Weights of a small transformer language model.
Size: 12 layers, 4 heads of 64, MLP 896 tanh GELU, 8.29M parameters.
Architecture: LayerNorm before each block, learned positions.
Training: a variant of Muon for these matrices, 8484 steps.
MLP neurons of a small language model. Each row is named by its layer, matrix (up: input weights; down: output weights) and neuron, and shows model dimensions 0-223. Each number is 128 + 32 x the weight over its row's rms, rounded and kept within 0 to 255. Numbers have three digits each.
A block is one neuron, or neurons of one layer that tend to fire together. After each block is what it responds to, as a language model described it from the Wikipedia text at the highest values.

L6.up230:168128159102107119061084060087119085066171088097152143156114132120140146077163157137116147139120161131181085171173130105115187102115116110096138147134149165073165118099118139154141138094140200126122158162148162176096148073090135131093143062076144157072152110134148074090093156148188111087095128183118121110081108082136126181110150159109132114134154177168135151080074121078165106082115087097112125092157122115135128158096073183095143099169096179120130139158100170093131155165096109143129069158101167139138135105152081187175191111088144072133084143086069151169098120126142159122184148138097141151084099153135099145097169153185165173151126136110154139161160102154157136095106
L6.down230:072121130144075079145153117108120185134154095102137130165108111163160157141159104075192173125101120129170111114143082147091202089140117081106176179131186108141109135105163140141125163108128147096127130158131153108147114139156188126061109074116094158063111179137155137071111187196148098114120130113189165098152121101105152145056074219163148154084177133152110173103096134141139085115095143113140117096193118118153207144108116198134103198180101113123124160150122064105134139103102157102142100140074098092142150122134093152154147110117141127138086110144096121127109099101124117158160145208118079154100116163125099170070142115118117116127143142091123147091162049091115134118093
L6.up405:190123136125141102124194123166125148091187117071102183091095105151133127106200081084162110110098186115110166113112096119172184135167158128121157122153123149112144114146117121110167149154116156078106147097134131158162171078103128149073099081107142149177170134116118098138129184134072105091111117174096090105102131084169159126110111112119122108123094104131133184164054110099110070152176110115132121144110170088149104146101114158069163130081107111177133116157100153119079137139061072119103170140154192223085139129118141084109167120167117109095093149103061084042081114119123122130132153128164164110100136180145119126137174186141122159083151100164176139168102133152129071179135
L6.down405:164141065118106103102128124127137135154147099209135137138211114132129144130134106137143099103094095126157134121117095171162176099132078098160103119128145094079108093131063170104139118104175134118085154143135163091128109155158150108092141150140095151121194130124141101110086156192148179112125176147115111101092150111093121108160109187101122172080117104074074141078192081145141178120140235150164127086184126167115124078121172135097118116120182145125090113157095110138166157119103147046105098137056117104154155138149087137140133046149131133097122136124164078120098160170123163135081205168125121099083139116140107144112166098111189104164127123109132178146160151114107181047136
L6.up548:139097157086116152103122113139148098120152146122095171111143147211071061138110143138069089087151132237119170059174160143145116122109179112144072124145130166119112072132167108100103130100121124105089119163134125086135156071147135154142077064140164066146166149140132088079148137083104124115138184091096151167066112115131138134124122132149172101149129148139179129141058097098151138173108117105080135174129154099118114160100145191043081076116109104194123150176133088177096145180177161121130092116133134173089124128150158160086137120129101145077140109121100185187095154158201122171133148132105163120135094124075118157154172173102119130108129158099134182140133106126131151146141
L6.down548:119141166116151130176173120147097114097095165126162111077038116110084129103111145129150163121108171124151138093183066150167114119088114103154149141095133126133130099153159141129187147084157170118135106152168121089141179155078162128137113119157127091189104205161135155140191102131144087142115110119190162144158082152081078081172111050108129117164074139123165150128076133095136130135109130113056063186113164112087098197171086133114115157127071126191144086139148110147077075163106183117116099150144140116138163117115154112171088129105152172125128131111194156147198091132131092119147090091062122137082147127093061185170097091149128111142144117149119144096146116148124092152096
L6.up576:155124135068123116185102123154148137158157114118166138092083180102047096195111174110158147116113100206140053112103079140147112133103138088103153143069121146120150148161155138147128183102053150123077171059151111157115082156120154119160162102127125207045134146088132099123117041142124198133162142097151127067140095087174186107104160118133097148165143127118094121094156119134164123106126181075138144134199137130117136089107107103082092068148149153174164123148097088099097119156115147170118093168104101132069115141116094137107105175110136187167099144115134099140135101135139069178127130165102110092108119113149170087117136147143115172130120147129167111121139106172188123175146
L6.down576:114107129180156141115164158122155160108169147083145128188129140127126137131140105111156143097079171071117127120180145126129203205120121074141177124128082104165085127109146092180106131101106135111213099136135084158148204144166091094092164103176121109129131078143086143161169068143157075066113147144140169111144135153111153049141136106104132072124083090123077049148154146160086055101132092161142105120132117095084166110162122111145160160144160092119184133175169122138111071133138095116140135092144130108174118131118075167113133152154119135168062128147205118121143070128120110145115110164137099138131189105151170164125081089152169091181114101108113113057145123129147099097109
Responds to: Mid-number digits

L7.up894:134116177101057125100126067122066092068176100132107126184114153160187107121121170208175155184112152127127120076111107174080129133095072164110098060126096113121105148110129135183126150159111180150119131116128158119117171112092181111092105073094132113079109177178119132194100114157076078144141125148131116145146102102109127131174131084120172103114077128144151106115132144143138118080136107117114132143125126163118126073092138137117157136109173135164102184136145143135130116213143189096112141159195122130110060122139199112119093188107151137161137125155119107171151081100148113166110168116159083123182109157143051121117141128107079160121126174112058065176120135153146183100160
L7.down894:113131143079051122138100109152168135068126135101178129182179125178041085169145155129163103115118106155150177141105149123115085145134152109158140131134106091142154125112133153108140149112112098154140073180155093194105107133157148158123210140100156094097129100230115098144164167090128124108134114141138142096121041170149123157129102190103166116125186117134117114099150165076094145176088097119133172124166115092144168146163130125134096136116157136140055148071119070116112149096102110097129141145157140133131125158152144145116127126173214055056075107122106188144135106166139170142126181165113136121198075095142158154137116146139082134138088113104106142099128057110123086123077
Responds to: Mid-word subword fragments

L7.up412:151164119151066103120130135124202102099182132117105151141115076130045132111130129089121144172092163197103180116220074138145136125152175149112118096092142133146112107170117143117122130104124181074148108107151076145158135074143170084151146161104082066129117114143099056074130138149092165145163084106126144112148064126145123130098112131124130091176090132165154121161095108132119122108167097129102096146152151159162081102165160146133148095141086127147111118182159118140086127166090163078145134180156147091096099154131115187138114164060172106118145124136163142161172199160192130083094096068151183150162148177098105151166127078118186078092069088077120096143149130132136117125145
L7.down412:144138137132121099108149099103160120159117126085148077099091085162076174159172131085145111163125068089076114135120126148090121114134124177146087099095067092180151142134197115132065124113186139136084104087222130176138167151141131186160142152193178135151105144130137171139188141086122115126155100088160094152200086138191139145140108123108113072102129107127154121082130112145107089169148155089139127138141123160068200102146099112126093195112178179174133161112154184092070141114123135116174176098098123147063153065112122088102099139101123156166104104164107128122085133083170142103107094168112051132127123107156174129158115136133157143105128166109137065145140131120140107089088
Responds to: Year digits in dates

L6.up265:096092143051166129103152121120138143143187121115085186107155174074147158166139182058171154089146147090122190138112104082143112161174125092046163129106131172130178128126194211146102096132068163201155078136113124096131134148063131141126110118085108115065175076119145147164149128149106152131145156097150124134094135125128108133147125144109157116142130111106118102085124138111148137091170115116140161106139166127077070181111090139151147115078075091209174102191130147162151096095059119119165149103164162118108108090107141147097149178169172143147103137144186121089138124128083111136121159136156125111166169062157140098109111119154146140136125207110116085100142108067082105119123
L6.down265:140149142104157151149123075182095123124066104121134097086130162112156108085094182122079179109160171116088094140106092127066166156178160179128113150102136118099105150072069132144174100138133131191178125133152184107165171084120115110120173145099125107107126147077109146193164091179141159190120151111157103222123096156133107165089170075179138101129171126144142133114099098106082148083146173114109159126170109127194095139169146147065074190096065151098153138113157137132068148150113113075142136112098076143110105100131183094089158131104202153102162140102114114170119124086127149142124154161103094128081109144104145135141146146088139104109141066142130153118186144091132113076169
L6.up283:107125138090132160132151151122129120142172137128056165139165107108161135125131158130105205114113112166155086142099107103083057099138151147128160092152088108128061132125154079078131096134146105165133123077134139143089049092101111167150145161115141133096133164058138136159166121069124172020160134151106087192081122140157165145083089173135046149124126155178144184140061143196152124119197107204090054111132076136138154120165160124157124141135096124184123166128136124104158153167139121068086144151107131148090103136125146154165144155129120127140082153127088112110132142101123170083163123126169157108160120191112104142143141121145140137113134136074136103158108073101091128185188
L6.down283:145128132179102115112114142092128158094125069145125120097112096125141102103114127109113147133143207077203092124185148139116093130133134073136145143084147101127099126124130125129108166114134107169143134176118156098144148139131153139093139115136103189149121132127137144127138109140121125051153115042125133161124114175128162094117135103198160139085124165131106141140099139169157116061089223129203133173134124136117124157131111117106114100118092141157132101181077131150117103128109063124070107106129070143108112088058076114108125180163176098097153107153165177082079172096157168127103164220163136123083118093152057159170175127201145098121157208110155181108121123131173082080130
L6.up655:194137197156180123125138155061129117133096118151122159086112147081202121155112111168127233104172125091129104132138149175152091120122109156042167132113113082120123138106147108134136090126184116163174184063140135086145104140078091129145102155071059181082154116085157122106190133124059126175148109085107124099090157124105181141134081108116132101142162122103115146163110144181104112100100120153176093125107132105107124086132078104131126128095142111179160161117161167103151137147169127131111173123089121131132111138081151099164163187080147167108128112129192150147083142099170173107102139116203069104152125167144126116084127053109161146072159128114139099121125136185109103160113
L6.down655:177127130130135122148086141114134123160178045157174168150125157116075154085115064136144148093122120113110072117100129105135135156107156149146138140179141112131119132145141082146122127180122111115079145127106143146144175113132159139130178132141107076096138111126099121133122101087066092151124209123136108121144116097208151134106145075066146160083156168111058148147117167195134148107065204150119199132054121107132177126116086167115157107120118129092182100110161150112067123161180087077150179070094120114126122138095129110093126201195115106086104123107088207122156115122147119094102165168122116156125102148099133143216156137088084081090144131136150152177113116170096092108110
L6.up748:177134122100112111154100107108177115137127120119048154141203149144145189098163135090063165167117112112184112136153122131108080186150128146116135114126095150126172163156113069199112109131072123161122080093072174122151081166171103099111118145118167122111107128120126181115111150152105169121063131134109118161113084118202142091142059129162125189097137163165122142054111140140165172116143184144093130157115049118088129098103130108088169160093131123181146137075158170124141119110140122145154139141140135114133042112083127111164136095191127059102115141096156148152088114163082148115119112135162114104141120155033111113151098160109146051086144155132168107160151170103119115168168
L6.down748:135142135183073108165108144165166097130169158170106115143062159106153113151078158119141127121099114074200122134179142108107141081128186142057154099093170110149131094132118111072115141096151190103130127131136082098075148075197103092113117131140094169097106068116167112147167139184164161097094112100138108191115091142110108169108107123095090155114139127060180142220165100113150090101128148151152142146100106178151134143136132063120142121098169138117155074115099115122126111122102109088148141141135077105045190148189181159111163137145091082113145116183085128117175062162167149168164142148128134163096128175127074129133146141097102096092124138152146113139104153093147196140126
Responds to: Section heading closers

L4.up95:119145131111116179164047090102159094126174093127159060204144071129190150154163180101108116131091128118133122103126148079115139106156178132089117155164126117093097089186188086092145150157101144113153124107143130151072121185159109072117169126081136125088169080142142141112213094179131101135068183134106164114114093100082180155096070153113146091109110185122181161124110109202083118170126135087116092151163148151108137123117100147089123103134125149105134091161142105176096142146118104127108082136166111186149162103156184107135125112109135113090121139109136162181173153133127154185109149117088083115128158134126077054095147143174144137079102060143112177137148102159150084146126
L4.down95:111164114116175105135106133080123101160145101141125120151164133131073110097168150170089129109100083147183078132114106139141204097132093095091076102102139125206154150182169143048125114112118156099122082145160131124151139085079187080066109154140106109122123145142146091129125155081141165079160161137112122049146125167154128094143103122062099103119025145168132157099186168175156133175122170155142110114152146101171130112173209176105119116121133106146170107130150145177078115106117140092161092150169160085129169111082156116144114131150101122161136164135181142172169163104155113142103112125149163081090110112145103121081134066115098125069119087179111137053138162125161171142122
L4.up278:167152130130097111084101134153131169163164047090151114054115153152143087110128115145083160059144149165113094136150177112120142151158116141112175115150092148145125141099145102210185084144104128110162180137083154139183113143051129117118177124142093117131112118098131193101125128168183045124088181123117150107127072087094089106120154133110137196202115184113165097078100113066110186067102137120097112170100169151150105119162087121091112106110155125171154153112087158083127102114107117131105127131105091140132117091163124154158103167075116103103159097106102062143174127162138122141099120151164175155141126101164146100134154189121109132138165203186104179151138095120135119136074
L4.down278:140197157088152156057100202130103166133198097140099132137112104134105049095101114107149097169108129094100133126120105155065133146120118091122205211154097101128150094061117084134129181175156142122130066100108172086187140161102131120119147065116132149174089137133061074194128130153113104099144133086127088057118123093165159154089242162140135124097096150161115087096174165119105100125093091142138161127116143105108151088138125161175145103118115146159119145108123157130144161129137103124156163090107152121101138142186048125160152108127158113175091123166112064130159162134165174125101168152171160115106127124145125168118143170153094154102122083156122086134116113140112103147109
L4.up332:098132114152213118134129125184164081094135107143157178113098185084125133125074065140108130166098077132105110142136092133095105142136131100134130099134122105108114148100123091128124137094090094113217100144091087099200156134147157097141160094081152112154138078146159097159104126195106152154154112158143170189107115142143166136107089118177088136138119154152197106114140149142111110115066109177047122082144178139098169143119142083120055075129107189141082128143052125120106131104127172120090115179145180144060163108138170132180115147168168180131076170154147087143116118114138148125075148137162140098149146084144135086153146128153111152112141109166210149131156090142131110122047
L4.down332:141169151150113165141093195114110098154178147119173145055093180108092122133142146160063137101133084154131134119162149066124140177182154122120129122112121121120133120110163099108099162144139084131118090118124096103106075114137142150153111129083173134202119144109067127177072078180055144129174084137127152105105163129147159161137116130090148130134117192090116115137152087130105139149148155149153108138167123097148076144076094116079176119178131097117147107183127139095151108086078145074203102112163154140156120181113164121206085091123124135132142150120130154094152185108108175121175165132114174088169088106145123162092146094078114063127127091118119155157025127174099180100175
L4.up448:160102136152087149129074124103115094142203060133138124116061133108144140175144161120121081138200121170179112086180137163090081100130132147097104164119140133140170087128125140085198155159107183135126104118187137163144171131115139107083156101146123198103124094147122142118169116082092099147095159151207164140076120084134168134138119176084118094142107172153104069088094085115182108167095098132115111136086097087122147138062130125088120124140111097202090092131090166069168080139187145077137121143131170137165127152143166150157149135167131102114124116170108123093165110160113147117077179102176111104162114129097173104093115122167043126134153167109100107096123158154130059100153
L4.down448:109043145149123106137064087103074175164218079092085141105167103152078120102117113159092157069102089119156131120125129168146150111094116139106114184144116104170129106133167151067111116182125145158131188157157098068174125095155161143146148101121158127124104145147143097081146174082140141129102163103148090162100120143156111121156102151150174136162145145159107074139178155100142114182115128140127107137120161079161239181111107141086099147145120114147160107106162108119095124096155143104121102162155144075205169140061185099082182136134158161134125114157149083139151098209082162115058107103161118104112076160124101145114099162144095132134153144117098081102130186133134138102156
Responds to: Digits inside years

L6.up147:140084155157132062099203145169146122151135133132104137120178146117116145114137154111118128130131092183114177070098119099120114173150205053099115150091107175137114104137118132145084117113102131189159144121123106153148127125138129118103079098077121113104116146135101106206059111115109053117146136086170109173121116079169135106148109116100124151093154166143076170087119076121154162142115099155103202120103101178147153154207145167160173180093163100161122152143134145098170203101122169062124124136089048092074077081089144070092144135105118173133131107083126172144126163118131075184178156129144087102149143168098110151092115190140144123171156119124149106111155104155139142124093
L6.down147:172094163069135139097132074107166135105107153125127134118145151128111088165171130082142135165097130134103127116057187186118089119134081149185083128160138156158178109147123191145088140152091162151129115088122158123123120095123132148093071100125091152142139130141133084106132132094131141164110194177151137212163098124126123147099144142084194085111131104154106087109169065085146169109059107105136147144137157126117114118145134138154071166108167097088144104143157101177141127138088153111119129154101068113156164150092163089092094133160103155138160100091181122079188087109130146136066110176142127160133154133214109129136167160115049083150130117127058138193142078182064104081111
L6.up243:122103107120073129128194163117149039148143090172083117082160121092145151122135093125141139202131096103087053138141163180093181128095183130167131139134148132081138142127128151137115067134136113182091109175165168171127130099098114154155072122061148139092109132084102152075092167214110102115168106074160152146137165127081110111175138091129190189128113197124097118123117139191109114101130102079129159127135083136134099175125146077087135133126124144158080112093131132107117110167179153146148119152139141145136085134142218098076082139116084159063131141102134147204132119103126128185098135138101164134085180140103098152170128132140059170146131102145125099142106136099114139157086
L6.down243:172172096092147124178085125178129148109143192120083128030152116065079112145173147162098154149153155147136125144132177088093126125143161137120137143104121153114149144113089136168107083096086102129152139113113172099120075137107087164138090147102153173074077137160079141126125171111082113113070099163127157159142117108119131143178128164109106125129142102130154123174165117142130101139163162095105074094165192147095154150116161198176121116161170091107123157134096029191091095108127157074143161104117181155073084112150080146105116124099148118139090111178061093104149150171133141138107172085147125132196216159125087145132086116129146081092094089153139182147165137145104136109148
L6.up487:127113144123129073120086105147154173152123148097122134048169168138136118138115151144149108117141097137184116097148141190127130162132137141144107180127095104117147128127137097108141124150083109152082132108166125115127196077104157106107129083138125140105151082094137153130196157075173125113167106129098055141135125123124183124131105083086176123136143238125114135118147132119144138085133126118105134146127104193149144114053169103121128134096143172106080136118110135089173130116134205149152199153158135171085066157083144114108135107110170154042095133085183059106092167136138130131224097123103132221160163148166108172092151096092132087080155150104129107102152141121075120135064
L6.down487:158083162123127133097141122153107172113094130180107059114141086140238098155112134100188122160093046115111154165098197141166134126168184097132133071122096138129098156125105163167132144159138141159158145156118118092176168107132137014079134121150156162135072123137087075105059118106130120112133098117181128121107174121116135157104077169136172084131102123165088135162160135148152153171166143119099095069135126115143163100121142121127139169126116128149172092134134152154083082145127123190129134101184156137125161151111110150094113078113168116054087127116144109153086116089172106120132138113204086131123164070154136147107149091117084121132099176146050112077110085145119185133150
L6.up666:099111153114102126149147105106178075092102129143103139088172131078127132175101122196143136115143045188170168070167111097167111132162138168112089149119106107198041151113133094057136123114135118146144176115159085075169170064111160113105105100138170168073140156118175108108147143142128084133152139161111094146096113158148151090197177084092147095158091134158153145087119111084104183130113118081070132129116119123095144134091087118125135128121102128150139193141123148110112125131129142122063110093141094212119131073115131195133167064151095187107106158102142116160133204135198139156180094136183125123150113155093157114140171116106170084142136147082150084141108142134135141118115
L6.down666:066174180127103119114077102132120109164107121136155113088179135161119144096079143168163115103137132120152076137146125090154110160157200127084107129157088123188157110135106127094096099067096158118087129157177085119167082116073061086126086078119175165093147118172069146092165092120115137140178095066179105123081101131127106172182074124107137140144129148136151150199143088145141208148112167129097136111067137135103126094101106170109168122166124110141189075165113160215126105105168145107125142141119091096134135105119163160159096104126184102149142129085130100159133098099129151094163132169149083129123141223108126142133096143101140138097196109178146143101159075158121078119120
Responds to: Word-internal "an" pieces

L4.up414:178116176059153100140160136096176144182078170129174145115122153088107149121134164160121073171090132108150119144108167157136122152067166149098093108144081101107169164073134129135149139094096106131148149147069105128191143116113085107108101102111115121053171072136131139094162172218148107092148018161103080121091177124152134148093155059100145110096135140126135151113120094085153117124171114115110156149123115158088091147117107191102098124118111105109149185116158109125098096092127176169118110096121096062126156097139114140095119161100118157105192132118102171141111079130123186141193145094175139104099142173131097083169178073095093104127135158192093105110104118155151142167155
L4.down414:103135125119113123101127101164143123102124125181148117091119069200117125084106132066141113130125082098155202135125135094115179142134099203101163095109142147109096102060068159120128156064124165177135139054151105123163134052136145185136156087071135143125126135128129166082079132111074169095137142153080113194084162159151139136128053139081141159115183132139100137099128148124179160150133077141129151094135097152169132130151089183079192087134084095129123126067105183148119201135130110081104116134105152137069105140145148187173116109129091133069135118102156124154159117123089169153126117161158119173109125153146140149143077179144145113156173150094128142102158093120128214095104
L4.up625:149098152112107077128132181120169162069123197137146108100127110145082170080189111116151116061099125152119122054144145114129112162114154039192127120057078149151108184122100109149154124152132197122205078094100084144144090074146126135171126087097097090113086117122098108142106140136089103094152120103147169108072109156133152165133146085100125122174112177122125149143110079115133130140155128194113160131083150149129159056148120125122161149116219145165136139083181121102145137129101165107119075088164129113100151127154188085140153130208126122103147146079142125139093154101142115182127087112178108134162190116170100080092150122193093116116130153119126136130137116157098090187125
L4.down625:173108102065157061119153132138163127110155155081123157111143138092153142156096122141175128131104144146084156128102130150121102156144092087140093167091136155152128126092147159120180081123101157145108134060176167108155105112093104153131083084144142108107161155104147078128075148133116114152140147174155123208146201076116176094091122133124116068177126135172148137142068112095169181108147103104114164119055116137165172143083165121104111119149218119087116173120125097175165226173138157120092105087115148147078136109121172045158103124176112135121123121112129067123127162083200138151108120157126126122175089154174114133096126170107113083162124164109075139129118106144130090168054
L4.up745:131166136133176055103097073121163098057117114093105080082136125168144146177111136143125132156109109088158173133126182166166148193151151125180110077136110098131125138175130086101140099125107150147109088091119089149117111142164119116165137107104147124145168118141137144101126059153165084123156108114156077118102160127117138150124114097123178059152114187176154109102068086126139183157049182111151155087148103102148098106126118114071119138133072153129111149096093200134131157072151219109161114111158122114167151129124202131136145144178096135104042093125145095129114186151195108105109134090160163133161088158118115084179137117065133126098150144144105142121092085148209144130112
L4.down745:082157132127178145116151172114105155112127163050135111124087119117117082131091097130142082112103138068117130093115195126141156107170187153089122126155103145109134075110158098122134115134145119091112192098137099061116177084124112109118115137133107141213099159118113128119172143144187083083152165143139120117133197103135166073121129142204121142162182108106122099149147090170134149187137120120118154099144141156133131112105080099083141071148129116111181171162091131172151128130137151167072119109112081101064188189122166132129116177085098122101074120099133133072170130120162124171108096168188151192076120079182094137146100117073125129160143085102184146062114172132165143180112
L4.up856:094180121126114121107110141099164104179154124158138121148156093146112130182090159138085120104124115115097070147062113111159168216109116155101155085149134135132136183155124135102189132121108115154143067120105169152077114123099102109092104105114122145133135110090125115148147118188140110150169150072120126105143063122093096121098142089132086173144128173123169179090078076166093069148157099189158093107063090223104129143162155125135121153167127136139138145118117126067162115095165199119100104147156145148112238099115104108133142140176090100147138121108106164155158135113152078102117134153099143163128151125104139041193185198107102146107090151166057142113095127120101153167124
L4.down856:137128178125174111129079084084101075097130065086137134131120152148140155083099088123143153094157123129074110109125126045133113118075141120139161121164163126121101056133143161089132168203094146127165128140191124114179177077132078083100161095118088116140096120143109089117069074127132123134119088129152163116083137084092147180151150183137133115062121131155168089098160142113138194125145180106099181138116138114145117161132113135107093081129166094159114071152164131170171161105051158137221126155160143154131147137124159131113134123143104114041125097126161151132086093173127176146104168166171113138117180141142177138128116130152197177147113087134088122131163087059115157115097
Responds to: Mid-word "an" piece

L4.up38:097061153062086138182131166145119086133150166130093149070126180148198188090190128151092122113151169150149178095125164140105122097137165151106129123095154124108135161091167106124077083146072124166177154112137170085157121074138124141106149141103117191148112132128126119160132147141065118128064092120117154125146148115091150144159032039121148133183095108076123136086108101116115108165142105169146131136094076091133092160156168138117117107156133100172133170135093153110131133097104162171127195080096150157075134132073155134149197151127136072048145120112112176108049083130096161132125147128129104192143150162136136132157122080123163173111131163178142152139170133126096151120146
L4.down38:154097167112132120149102137074173099093108137059126134125173138168135137160087140132135187116150185110131121142142163134074066132158108136068138122117139163131143131069191145153087125094077134150122105108129186091137084116094206130098135156194131141085125087074097146098186095104130140147049105115142082153151139140064105159150120112125137146143144112115152118113100143135110139130110111173168144126125066125110163119148179139139110118142078160136123177108184087201114109156097123154117135132095108109076127089080143127103166160139194029120081161109152132094162098108085098107118160149157112161130193123129092123124114120113111184086144189148125052144196130109121213163176
L4.up380:170104189159100131109154179115119125102135110109142102094108125133110129070095170185164128112156148235119098115141155168150122155095096134122113119109087174103179131090107107121125123182152135134144096049153129118118091111131121161137135156172176187123161115121165156109181114093212117147152130131181033150135109101141176106102100154150101154112160187102148122110104123146194171115133164123097066096063085114098115045124152127154134131065107129137064144098157132118099176126153127140153119152122189172110132200167136103066140132160116148087186128120132121105117142089166135105115113128119146089068139139161131151111052101135145072149187111085116127089137096101115146122191
L4.down380:137111146160128132143105164137167121137161106164155088135114092125130144122124135145110119137140098149157134111141140149104127120085131066071140153187094073130129140109100115106156112158127126162093133120147124112126173123078124187168147178133137156148196148088079134075165184130115187158168124099180126084149151174094171165030169153124108130137136210130084072139152110106126168141065128103139094053030096130123140087099146182160105137123066173112134197142152143180129097134153075110178112095126228092104103127075110109126130132174105117097130133111112150079143079105143152099113104108188112118149118055170105162168093105113152092102153131102159131166115109096125107140072
L4.up444:167153113095134086157148135180106106143135127098060139117111175118122184141120149120114154124148163077103159131138101140086085206131150184088135173180098115142101135145133078097100112112066115179127173117102112115107077118073123116145125175113180193102120089122098096082159102154097193179124125139085138123166129144123097107173157161117153105171108167054145065018131139100102158094110123156135147132108157141090087130165120152111138111090112161156115161132117151124059193146179081181110090135115169134086150140070157111122148132150141126106146152135165148074172153167139167140134110114166076159122168159126152087082095082161151152075193162111134124148090159072116088137101
L4.down444:179091150135138140083102081135132154157087104092144196121111102188096149171135132115103132128109155064113125154153135086180140150127103116129149114151129075143041190145156075128141076098102129137095192092195155097159166119121141155111103084150102152195127185126146124141113186114132121157155102138152141150114103188097132089130147050097116174143105130129163087105137155107120101104022137148166146108212065130082112140139161131189128130130087163176066174154157102136105115141145117120125139098098109143128137133086176170114156148101164204148165140103137143138106155076104104107146064142118120114121155142071129097109119055160155129134113130096123132095151162138033142150140
L4.up636:153137122131114098134136110149121159113134127126107112170159145097188115084141136134105094110109108145108204127128112154138140197136160114121182142108175054119122102095131058150120162131150096185122156113157125135140094139111098177125119090155131149094117168136126158107125122139152139102145131127111149154123079101111144101143106067099102115135114131103136159095164151151076150141099146115138081124101127166072148067189103224073154163102055098118164144162134081144071107134200154189147075145140157143186161115131116087084146160130130119055152218108197097053123038120118151141133083144117113142064099144104132094160132135102204114119093093189119122168162087169145145146149
L4.down636:057117169171150184150198135167139156116166161092096123142174067106134139111151090104159175113155144119145193179108144125105179133184106151173101079077166048141147091096157069111129142118133073185170133118159145122095134095151132117172120126167111119129063196139117133077116109101102137148167120120152159139139052144043148084122124105140110125101182122119158083138163099128139147119079145095101078111116080067144189064139155135099096151126107108131152159104171096125120067128161111097091111103123146076173153153120133145103134137166093133151134195103192094108111158104098119118172163142198112164080131093126090086137176148110105072142136149146133130133176127149147113133144
Responds to: Wiki heading closing marks

L7.up317:111109131127075135043113112144107135150135129128139112120170203130152126152121151095123187121143160135133123133169137180091106132166165154071173190093116138113131156113150113116060101140118157158119152068142162123142063119094166096140123218076071169087110128072139123104156101148067121145091123125135080161154165078156116200100116094057161084129116109097079130111128145129085123118127143172107120098094096123136148113102173154119083145097189108096159138150146121117122204132164137155132139109152135135140092133122109077136171142117128127131120059183101141128141106190114147106149133225123161180116187138123133119119038083099179144103177114131051128167161102099119130171163
L7.down317:143161147132095169122118138133099117139120065136157107130111105124160150091154132144142137103104182116197106165132195087104119171184165122139156188130140103205167128187099127107124138120082128139132097131085129146111130117119158156138157148088120045124117090164095166171087153134158140100105160090201100172141155123196110128092112128127145132116130186075114084145103163157128124188101136157207158133149109088117125162110092097128126069143117102124163100142071173134123137166133084068081120071075148076124098097122135131135103114138140116081112101168132219065157148091089139110092122128071163165164181091126114107138082128146130115096083107165148076170131199106087110185091
Responds to: Heading closers and prefixes